python train.py --n_layer=21 --d_model=224 --n_head=3 --n_kv_head=3 --head_dim=64 --d_mlp=896 --vocab_size=1024 --activation="swiglu" --norm="rmsnorm" --norm_place="pre" --norm_eps=1e-05 --positions="rope" --rope_base=6980.0 --rope_fraction=1.0 --qk_norm=true --attn_scale=0.125 --bias="none" --tie_embeddings=false --parallel_block=false --init="normal" --init_std_qkv=0.0445 --init_std_o=0.0445 --init_std_up=0.0445 --init_std_down=0.0 --optimizer="muon_variant" --lr=0.0164 --lr_mult_o=1.19 --lr_mult_down=2.0 --beta1=0.93 --lr_head=0.00887 --grad_clip=1.0 --warmup_steps=0 --schedule="wsd" --decay_fraction=0.602 --decay_shape="linear" --final_lr_fraction=0.0 --batch_tokens=131072 --seq_len=256 --doc_mask=true --train_tokens=554500000 --steps=4231 --dataset="wikipedia_en"
MLP neurons of a small language model. Each row is named by its layer, matrix (gate and up: input weights) and neuron, and shows model dimensions 32-223. Each number is 128 + 32 x the weight over its row's rms, rounded and kept within 0 to 255. Numbers have three digits each. A neuron's up and down rows have the sign that makes its largest values positive.
A block is one neuron, or neurons of one layer that tend to fire together. After each block is what it responds to, as a language model described it from the Wikipedia text at the highest values.

L5.gate143:138150145134101160093163102152133185120175139078151200075147099152106152083141171155090147124107133143117174119150165128154131147142083063045112087161129099163083136156141152135126127181122080162147161195094097131081117129125182106124139165093082109072118168102167131134159125113135083166129150171166062082133084113120120096146206182101160116180114111126138096174131129110134137122109149095161154122113135077097172154135166135103145090164048104147101096144148067153208165109147129101154138159116159127096166083172120111141127092079148117124053168106055108047142139124138136110
L5.up143:176190135153109109110090107121143097084101149150141082154101115189122159161064087129180108148181149063166128145173073109088149114161164080143168128123137134117133121124116119161104141114120159135129100095114232080148152120144161111106144154195170115203150166126176142138116182108082089117156119135106158107125099131143159161100169137138090178112122088104126141147144139145141107114165128091200150129126104113102147140100108104128156106113142136102110154106084143121096090132073102098122133088146133102102163117049107086148146164110115180132156146114132096179159070171141199129
L5.gate752:101181213129085145121141158140101110078129125109210140113067157155182146166162156128107152084109138137153139091138167191133140103115080121145141106146128156112107145122053061109107091129106160105128172138141061089091075107136107159081075124102142149056164140129139173143148079099092162121092100072102119082151131164158172147069117127141117115108141052100130175121098114073161143168098150100088138121142106176101110084164138125087168124120180061146156127129115097152114073112131131164140171137103111069125107120079134158091165101115159148180099171105070096106135120150126087116
L5.up752:114080122146109119063062100148192125151164156178106135133184122153076083134098080068143145159119104173129094117163152119109198144143177130062159208125146105162171176125085187132096124138164130170128065124144127139074162053137147132108145094119134145126162137143114176094119135111139132149124088110150112147139137175165156133114113162182178102155074120081130108141092117159092137119145134106164135119108140056070199112116181177116194097186103106132142139097137117178129133105072118119124112080073136141121173129135094129167140112102151083126101123086102099061092150146161128138
Mid-word stem fragments. Fires on word-start stem pieces awaiting a suffix, chiefly "includ" (includes, including) and "li" (limited, likely, like), also "fir", "Iv".

L5.gate300:091118197169097167142150135145117115120136141102166181145088143148091098116119101097176169091145141125150134045153120139144174120123139141160116073159078150113161131093106134104130088093118160153171135107183091141082138125119133133142065176166086148079129163163110154163097109148202147096156101137167141160096104155119162097149084112163075119086146101124165110138115097159153063097077071132164110212133084141158158110138050108093141146115157113114194185139045140123124061068106097135165141116144104129079101104112083181145072115123137178127067157122134190152130157161102121183
L5.up300:106088166197091154115206111137143164114076103101114169169045121097193148078183135089109104085137187085115137109131092114147180122144122154165123099134135099116137100165066118102143141108098088099059144123141146202138107090137104157187162142225099139110110095128151097165153052193137121059202137107088125124109144173161107146101162164150136119177109126122079147092126099117151139148130103119166088165105075084152143117126118115168178113132146135146098123121121100139156115139116164099133057150112154126103148097126121112126132169118129129139160124124130112086090098121178156170
L5.gate469:155127140154095139140180151063118084155123135142062114108183112147120149121131065165182168092130177060079110170120161171171106127162116100148061108153118094173126183114145123091144130137125081123082197126122152113120164123075110094153135098154117143163127171104127172122123104204195119103190131109199187121165150139095105107065158117193102092096151074131057122133111172151080078163109166154119147195121126071141153097161110127138137162120181153077135072135138122121199108157130140137108085151100168135100088131122141130109134144144151111122122146096148158088141178091192086136
L5.up469:143085123138173133087094114149169162159131127095146169069089156067118091155150129139090092171134119129109105103122143157197104145103107135118145079086146146157144139139198106149185087131169111115113137135120130109115159142088129148161119197187108127140141116134053078112110163147112134167161111094074140097192142120063142165171128106081127212055157074145123193178140111124092129071139200117070090100132114077140137114108129117145141105108165172099127157130096121109147160085106083134132096097163096143069118112118128190145117150166201187111084117125119158127109103082081125120
Line-ending markup closers. Closing == or === after wiki section headings, e.g. ===Awards===, the final | of table rows, plus some -ly adverb endings (greatly, roughly).

L8.gate92:183127147115164152106127155116190117156186081141119103194097111125157044127125123091116126143147193134089163171160128105143146098174077110139107127109104112126140193123121135135094115068062153146149111087135170124088127145155146126140109105151150089101158138089113178143114150162131129149153196127129126131091175131210132172099115097143126057131166093189133165124137126094089097132106167084181114075117124086210093127151085119119183098135152123147120154137106099094102091129103143143135090136149035105105130115154175147135064063162125160156133173100088091108119093142133132138
L8.up92:083098136143154182096134140171152196140070149136172096141139141108121150141108123145142156190119202049133182153170111179122106122073131159095178153096086129131117146152050110128112116154110100118160134097074145095138150096123178131139115146178116121138124156079190083170134138126197149122150163089132100054126094184133176161128118122137141107154137123177132144149110097170134109091111166072129111159132120056140129116123061090156071157139109128117123110083136081153148175150102162108193146132087099124144100108192122102164149136126182136130116160089065168094144163133120124093
L8.gate423:111130150179118119089131165133184121149123107095171130114160122180155149179136109132142044205192175200138153174186145112131090114062137082131148182125152137133116114146112144092118174104153122152159198155098091140134055091120141143159103124144164136136117076108157126105115112108070092104134070109096127111173139119144127118097167115142107135107081127181170209126121161125147146152165106162090164096174135158145170119124169100150209123173169158143112053160121144123089124123062152100097159104125131090111108086139118130151125113111147133159159188096114100160109101089154127137
L8.up423:177119128112092108112166189143109137142112165093192073118163188168112129097068062199115123086126141109129163127142121163133167154174124102143114130108079076124117120143136087143128158109116116175143096133109101139160158139092177138141128111099153142139193132126134123186126122158122140142153181127146166141109128186169110145153138129170114143171158120113170153104099119177122154087093129180125123094099114152140093123118097099114199131160163122126094070116124156104091182114168054187124120140183114138080154079158142140159174159134103109137149012187123118127098158194124075086
L8.gate505:136107161128119119151189155091108149119129109082126118128132077205125155100108155124111143172174204104120115141162124140208162087107133062180097120111139189132131137145122122165085172147124154148138168189109071129152152126109155162090116185149086160114132188153064111127211131137192123115136116169140151123101108111147106093117111121166148115104140107145187106178116102114107179071132147114149131102132116123144115169151125123094168146143130129110193080123099139125182076117120159190074120172117165127166161104138102136098149111143116133130167169200148083099064127173203128085
L8.up505:114172086120170094100173113088109138085151114085125117106084052144118150097107104119151133159179148061158134078157183086165105077106160135158091123109122161081178117180098108111090181107127118137144198148069093158182141157122160143125100141150127137123118219167051117124155076117150114151116148149187123114139141139166066174109121145129120112141123135200160118171107154146079113126156105132168133084155088117184109109144137142111221146132159096119174122132107108107150078174081165109117142149129134103137114099141107078120112064152122076099175145159102057091102113075153127100
L8.gate559:179121146160099148130109099157144124126156122170133147146122163136111124162219143118107117102138068186116165100117144132160122106134148073145088188125097079098138120083123116089145152109124151090133091154126109111073152171127148116092144186154162137143076154142153128195151090137118065177117145097147124113178194107117126101143137118094131149146135169098115135181120159155169079091147116153090091108105182118111139145131148193086158105106135139117160129137171065102141158120067174149115115052135165096091109147139147118089184144050193166129149110137142124182117073132108078083
L8.up559:137153117199125164143083137135108093136123085152177167164109134111069095148077125063116140086096114148101151180126073096124137139126126139154136093130115120087091143151122114116107089115108122170110095123134143167122165155119184182120167082165205100152111131051168097126110116115129118078132139088153086073128105110134123133118161107091081108139193116188171092109080131096099145095088121135149171165137106101117153164080141150079158101170121097139118155137177077159115188130094160150132132142091127066139088080170141154176148106060041161156128125119159095132101204154154091113
Include verb stem. Mainly the word-start piece includ in include/included/including introducing a list; weaker on other verb stems (nam, sig, serv) and commas.

L14.gate61:155156113101187117075153112133129094146095099120144148147133137118031094145096076083098147153131134094086142111129141163129124185189160115079109143169108167178114157099102100156117131127112111137104129105135107114152120140148135171168180148153185165166137180126148092128090092157136153134117099083141110128190177116155076164117087133113136158139143149122169113107124128198162118178134144104128097119089081148099128155118089083144187125140115071036114120073035183125160128133198151139111176102100144111118144039122161139135124126113116064107186168128061132093124136101139171133
L14.up61:194096164153144117119172154134111155200095086111156092119153120124126143139075139154126128099092126137187144129199145130183126146180132102080109127148110102071116106179169133177188120198143095145146123120160151105139137108109069125154092128139095066098128134100087154075139182048175103112132123133139135159132157129115099155086169134143104137095188162160137102082138145144188112126139124117149094116085082086079175064128198085162129051121132153119146135120143117173192095146133125039101187131154147080128136098114164124147048133056137148151110187151153111154160143169182172103
L14.gate245:137084140126140112085136201124122172174192137099090107123108098133120152107109102158119165150187184143146126103176140114141131139139070099075133204104203147120127149137114057116163151129125114092065110075088072102173093088121121126141098217118129202074206200117134092123127119116108149183118142088169124136136131208167064120098125139165180166152060122137102147146118114136107118161151114180112127159083118084140069180084096173108143097164105108113053168158081166123131140101079122086121122109143117129123149112128096108101137091146160149074093129122135129116114149094122145087
L14.up245:142113121174193126181163128145105160164126143150157158069185094137149169120106132090120136088158135217137116209125111122079102127115125152075137118132153163127169111112060155040088104144149112197142121157133094125153126083101100147151133140099159020081129213142141163068141160098165144108141112086086160148109124127162126124107089179067078162141123121129168125186160137203125132055154122169147153107115108082134124120068126087159099087139140116182112141199142161130110150145153142169152108101088150086089124140118129132112056102105144165139146153129072151167131179130133099093
L14.gate300:121086161149118071053206117136142145150140102126108158087149096156080074081181098113097112149132092157075082100126160092117148139114105100143107193102081145187172123109116149111141114153140124180130126173139113132132089130146190114130103142060138122157101153103083137137194129127083137112168126128132061084136136165159202150066113099138110195099071073135149140115108132145052140107052190107144164127101082134100119125129146125157141133109132133064105111137084170111152123179107074089110144135116111082145124102142131145084126190161123106136108134090120132109136137220117119081
L14.up300:183116138121112146030117081135148129126114156117163142154122103129033115049140117043160100171140157125128139130159135119117177082128122116130120156104139125098156122134121100157116102115092105087170156104064114130139151103118091080088125138141102155155112142106174152141104102103107229138157127172093072185114093176186150185154155110190113108144145143098144130137083176177130100168130125201133092101090113121152148158137138154060127114079113121123137122148141179075133180157141094106078174114117141090113124181152086128131079157082165084134145157097162139145127080126146120107
L14.gate310:111096094147151143125170158135102162096162110125162116158157156120143124089091090138059142153102139090167140150149115152149145111081203051090157107067116081195131126128119073109103108152182112218131153105084113174114118152160138154142085139108116100138118141029117060093147088153176120131138112118132116124122117127045102085164127111150164103157151175115159078103123129083171103120115132123141110178165110140117117086176137085086162077101131085134132131133104101107175146154148106152129123125133107105128122111191087140141144159070147144175087150100100156123075160181182193089
L14.up310:174086170157106092149155130149099132118134111154077093095108143093068104112116141102163180126098179190161106143163141077170120159151117166141165163092130174070143158132117156127096072082137174127158138158161137118152107136135125195081096148038122163184152165121116133120144128109114123101149098110097159127098104134112126124132123178161155119148079167158149132107132029114119091173083117093169070142114136129126206165155154100117162108119087080122107143155093118085142110123066092100114158119098072119159120121137153133118092078171145086096149148091155070147090166122152179141
L14.gate509:154130113160152166209109138178146097126125061177131124105137089148156130177033115118122110145154126161154070148142173103131058142120115156090104124119080146069051140109135115095132080141082077055103106153073116102145093169139129125142139156092159123146156109082158088149195122118097128177119089121114167107123112137129091139090123147132131174107108146159178106162095091132129095150148130127164138106152104118111086189145081096109133083053116075059050136137149070101138087078113068111127174178157067113180165076105103158159130110114179126110169101119145132131128078166192133134
L14.up509:093082125127154122079167171155095106114150146137138124085176084137151103152099116123202106124068083156114171116159070139149149128103114143113113135131081208114069105140086093168079123165098176128098173071107137088120097110108165174143097168148135104123111094138112093137150088135136110201199092135164093045123133125193125137149056033174131145092146132117108113152064090088134104153161171148121150141115144106167112133081120116065099124182082113106107120126137147087168112179093180083141165121146187098149121132148125099144176137143128107129129120131162137094164062118166141158
L14.gate557:132109106204113153177217171133133131149139083112125142140185119171185161131112140098155103129148109131180131155153137136168090051147159142093134097115146137105156201176152161144063172156179095124059144133163099160110112066146171118094117172130122135173105158121069122142116166133107150178177151140089084139130107145088113111096112074068141145131127087148117177100126099125130150071111098111095088115146072089099177121095097112081096074129113143158046121117113126102155146156137071123154155084080208133143122078155139124067095142124121071094114126124169127188077083100091073146
L14.up557:135142105117110154118126127134126090193097145134150183144109086215153095110119119136149134166154167124175124147105118125150133098148119079117135115122159096170153121134063123107081131057117103123070128097139102176133143127104113019135121188147140062152106183106124173066158154144139131062110128135138110102182174150112128066130068098185065183110173130120148168161117152126130117177131137076075128174117183060151122139121107112126106132179096116192092132152169197124160115106121162100166138090159164160110137144103117166115140129062166146151058174111099175151094110133170103070
L14.gate711:096137113139109183103171136167121150130101141123088095147158087132164139125148082099095153156126121109132115131199145166132093127180098167136116158098114144147128128139134197086143123146152081101137109146145136099109164052072144149115169143118095126156123166147150187075116165068125097140140117103098101137136139117169171174108150054091125199100115108160121195092110168130102126095081059099118126086148139122191169145111148054159130107123119070126115115164135144133072167155056103190141094153103129121083120105103105147100204182186154119120097118135129092106127021180124090137
L14.up711:078155168146140133165185149133146126159102126108150134097122112114103109149157109157122136182161134172081114111119090123159143149112164113115152173127110134062150138144134143078120128108208089103160070124146113128084109081135151107158084132109145077153134156107150174137116153078085138134150112190150084164114076118090107177084115119155113117135070094165188151128058133117056082168136131106150088166100193145141166121159147122085090188133114101114126076116116082104135210174077184137135095124154196151104125175115069177193118157161105117113189148137132063075135149179104133090
L14.gate744:112172160150162149152136079119174141185092142117126187062128152127113118064078139109085162129172090127105166072146162178131101166155098114130133157146108152172139041121162117119188166105100167146111130083165135107110178052120104045112117149114199109146138178142191162134107117122075140136167118097143125129155105124156075157096140113085114119152128098075088120117129111107087096140155137135104166166117144076138148119146178092145125086154112159147113167133168081178137187141159122100120123123193122116151172132127097159176086158130154134143102140120132083140091085181113166098
L14.up744:170082164137150202104215194123151146122134114065132134072074133143081153088166188181122107174133219136170149075107142163090124069129122167156117164113146120071116088125134089089067107107110118110147140095086086107147067068141134158178121156180135114144094115105118135147144161117104149128160076127155114132143148128080166199161118161137128056110141134188161104120124148121113130033123160117134099157126123114106142144143145094097138133157138073127152078135137108159137162131166195150115139102125083104126143105121094105075123122166166091143140140131144108116127155117113091131
Including after comma. Fires mainly on the word piece includ in ", including" introducing examples after a plural noun (committees, films, relatives), and weakly on other word-start fragments or verb endings (prais-ing, app-ear, li-eutenant).

L14.gate60:115187149149148079120144183139076099140111174098111188138090161100095135093101127114052069075138125112091111092095100035127086113159084135137167160141111139133113132138157124133093080112148084091152138078179125069123051104097143067075149124104121111102116169114150155120105092185132102123127150080137105147156123149122154132090070114156140141124123126131137119097127127085140103082063176133119121106172112101101168146103104126131128132141137201111147099149130101136115140129130164164171122120130082107140156132175113130150083141121098157100206133182067105176137107180111074100
L14.up60:118118177154116100118089130088133088167130144132075044128124137120149122091098140145080143118068189145049157100105120142140117165184117104151132160051139092121071176111101051173144113075097086127119098148155143096118191131083123085124120125185105137105094135111125155091091155095121114106063131120128098104130094131089105138123126121174143183164086103188158148141044152142095155135150084061144129121155136171112120145169130110169146148074097074108094121122159185146124128125031148107114090137150099082097195106121120095140121065144147156113148167184139120171103129146129139111
L14.gate149:116085129114104165103151131151133116117124078143092186120065115128130147121078118094085104202079055178143094076116147141209109156121129158107161158150148111127095143089160174087169114089118111111135133134152147117130104086122105108053149166100120072132152168148119148154149076136071175107190116173151123126147120155131173116119134108158145167141106173162096086147165117134122115102085109058133180115096170115115119099147102129119099147176099124140122148117120144118148120133052122159092092141154127138093204129119151155134171118108119126083214202084068090121199112124192131084
L14.up149:122091147099133151124128102129137142128119169090154136081131090101167141162087046122101120185102107100128162101130099059190122111130126150105131094108034131103156150221145063115107143193152181107178086198124126156168136157118125038028094174119154084140127172151080122180114213144132129127140163105101163083129093123106142128124092127185153165136172144117129151193064132163110118136133140132157130153110120111119130150148160091186167100156106139097104152104153136142124135101111126057154086144133159123109109115133099073130105153110103171155122138140117137178055136100114122167
L14.gate181:164120158087086088148131130153124098064066153121084187114130058103118082141120105152115137151080104118174098116102038125085137160178167115138103143139103055173091102089140111140182103113066101102088107067143108138102112088147122063162166105160143065088136153109151171155120094185135145094135123131124111132054096116100166119120120091091164182139190099065151160134164155135142150069157078203130106124161137098129160127090128125154104133159165109094105191105128152207132149158147116116101092128110093182129128155111105157119117113142143135129086155145131094158120151142122113148
L14.up181:138057143120127144119125179120081194124098175175102203179141139110169153087165058116081145091150133094156131130149185128151164135132122082099137093119114162173083116116091069106135175154116087180061063190168113117121078100118098120169173138128160093168156158157195114165094097155115075173058090154144143049167147096142127106044119150130141117128113123084137123167111098167125120142100177194157116133102132128117114094153156158131181167079113109137132088128128148119099127090136171100175167164163162120113106115172140126153099152200130098143144121153174154111124104186115072113
L14.gate304:166146113120149123158133108095121074132083080132115110139089187099115128114192094054081131092074131109156116121168143127129158149139114096137116124131118174117088145153099161076158117094157061086164114094118074095160040133138160095150108124092122165127187111139148179125105192125119126138137079113164156117183192107075113117104148150174103187125129117199097182116085106114106104053126101111106109167124128101145143123101089149151082129108117142061134075118081063131137092091134105104143059085087183102153125110127096067158155151104140153093175136160065106125117125117070133122
L14.up304:112127139152137143109117124073119077123121072147142169122090130077093133084114126141115184141104136110101118150115125094171148147140165173112129141077116140156181110081085103139175169104114071162130104096191145141090127111065122164147136118131136103117108172115134181160143104181132137162196152162121045082161149133137147048132088120173161150136121114185111120173109104037155103126111164054075190119152164183107163063092171134218163144120116141120130131075149164136092183135095122063120159113161107094138140136137141075106110163165145117137103137105151088090103175101181113110
L14.gate383:101145147103159123122156108144096083170100162105116130137145093170130193132066172138124171127169129092089109108116122136132086149155096137120075068121142119114122126097206112138151127141130159109185132066127114099151090145122203175071115178127142121152164174119181201119115123108118124107046161167101145117110133077130139128110059103104181143090122157185157158086108151159152130112104130201115167141124150147061089148100124161121109145131148169156213088093086106175165139097158095092114118183099040104088160117116155131142134157121142130108136108098145129110111115228135103146
L14.up383:109120079148152086105107204126156147147095108128157156118131198062097190086150154119105109165141097128041085136117132139170170155131149094155160118135128067101190132153125066106084141160150129108179104113174096060121113104136145150190148161126160141140156121127179092172125132167111130138116126180160093147126123145103097145119149102088208157116165096112153173141070075113114125081127097150119106102114076106139113102103118186140149133147116077190153116162128095150168149085123130193153105051086109129078152168092130087148128135134079170106140161159135157096111124101178123089
L14.gate391:124145147055129201103108085167120121188109145115138175134191117108174121165136135172120103142098100121082100127122120156161129136112156132116181072122065091127094127217201131129159090124145165126151160108101130141159163123139129113121115131124104088074155093134089089133140204145102112114122202105117124127117171046138162124135059110165114153163148165134158172142088153119145076057141156108153091183079140118151093059159142132110136120136134112158137153154123106120118157131123156128151156129084144178127151138162165144170091123066110137085129161170149099153091067131115179153
L14.up391:105133168162144085108094127099132111121143058056150142151136206098083093141149094149103157122167163150150114162146127169099103095121140098108117092150146153143106078173225146084075106143108120175151133136164094149085144165137133159140129157145167142110158122098174121113115033098155132207119145111116138083129149103103157138151166102160129115110222084143140157156111130112110086172096091107099090072129112152118062143116114118083146150145144157166144130147151113152161137143104145149169175083074138123122140175159177150116170151110176081182178160160127124090160185154044117144
L14.gate531:114109102099135140126122078111061111204128172109167114131104125105053165065109119138092128138152127180074128133140159122143069166117126141110174114100075180138157155110178079121109108071084132148145084069152109192144110062132159163132175139115085145130150114100152118086113076080108141190134134150114112134156121107117131097123078110114124108106089135155116143124134117114142139118073062126104117090133122092079094092127161136117114146164125137147126087198119199211092124118138180167175142079079132093124130083189182105155149103096154189127074160105070114130116150088102120102
L14.up531:097109081139115158191134198159185132107090112122142125132118123173132160186172041128081105150162185150061117124111135123123162166122114132146136102133104122149139111114186109140119121131144115132124157086192116095101091116201102149115096084075149100100162115183132100175105096151123177192139129144170124158121152091125174137154074117090126139158137174147174174105122149168096116118101185175178113157144093058082138129099089216121181226157125083158100130175131128150106144118098111173178110075103101121121135092180151137178123142147136118108146113146125119191057094123127144104
L14.gate822:148152169109090135147193068144127111145121122092143169114106165108126152127173188149178116128136018143164142162134181082064152151091128139145156131188135115108107102172114097089156124127118123139090142157091128121111161133103168164044152159127134154109116165117115175123164083141183140103153159144117110136125161124125088119192085144188148198136139131077106093188151094138146082106114131078093110121122059130128122194103149198143116112102097170110115104130094073128131134113126160138113092129114123113118129096116173119107156108074156112151181126091111162059171039153053118101
L14.up822:014120123115072117115150132158101166133140165091164135129086130123105120109095120106144126158142152119193144126229117079168141103214077160158181076091143109122117099106139091142100104095104115139168128121139159045170090153091086129125091142132076156105153105097093148139144122187113099137169039093126096172108162072147112123133137143147097125170096092111121159134063136101123143080088083113100169150133064105112128123124153065096075155164157159124150138170095137172119092152122220109155137109118149144136173141104109135105103165122158132088184117158163095146095099154109074118
Section heading closers. Closing == or === marks ending Wikipedia section headings such as History, Year-end charts or 2020 census; weaker on scattered mid-word fragments.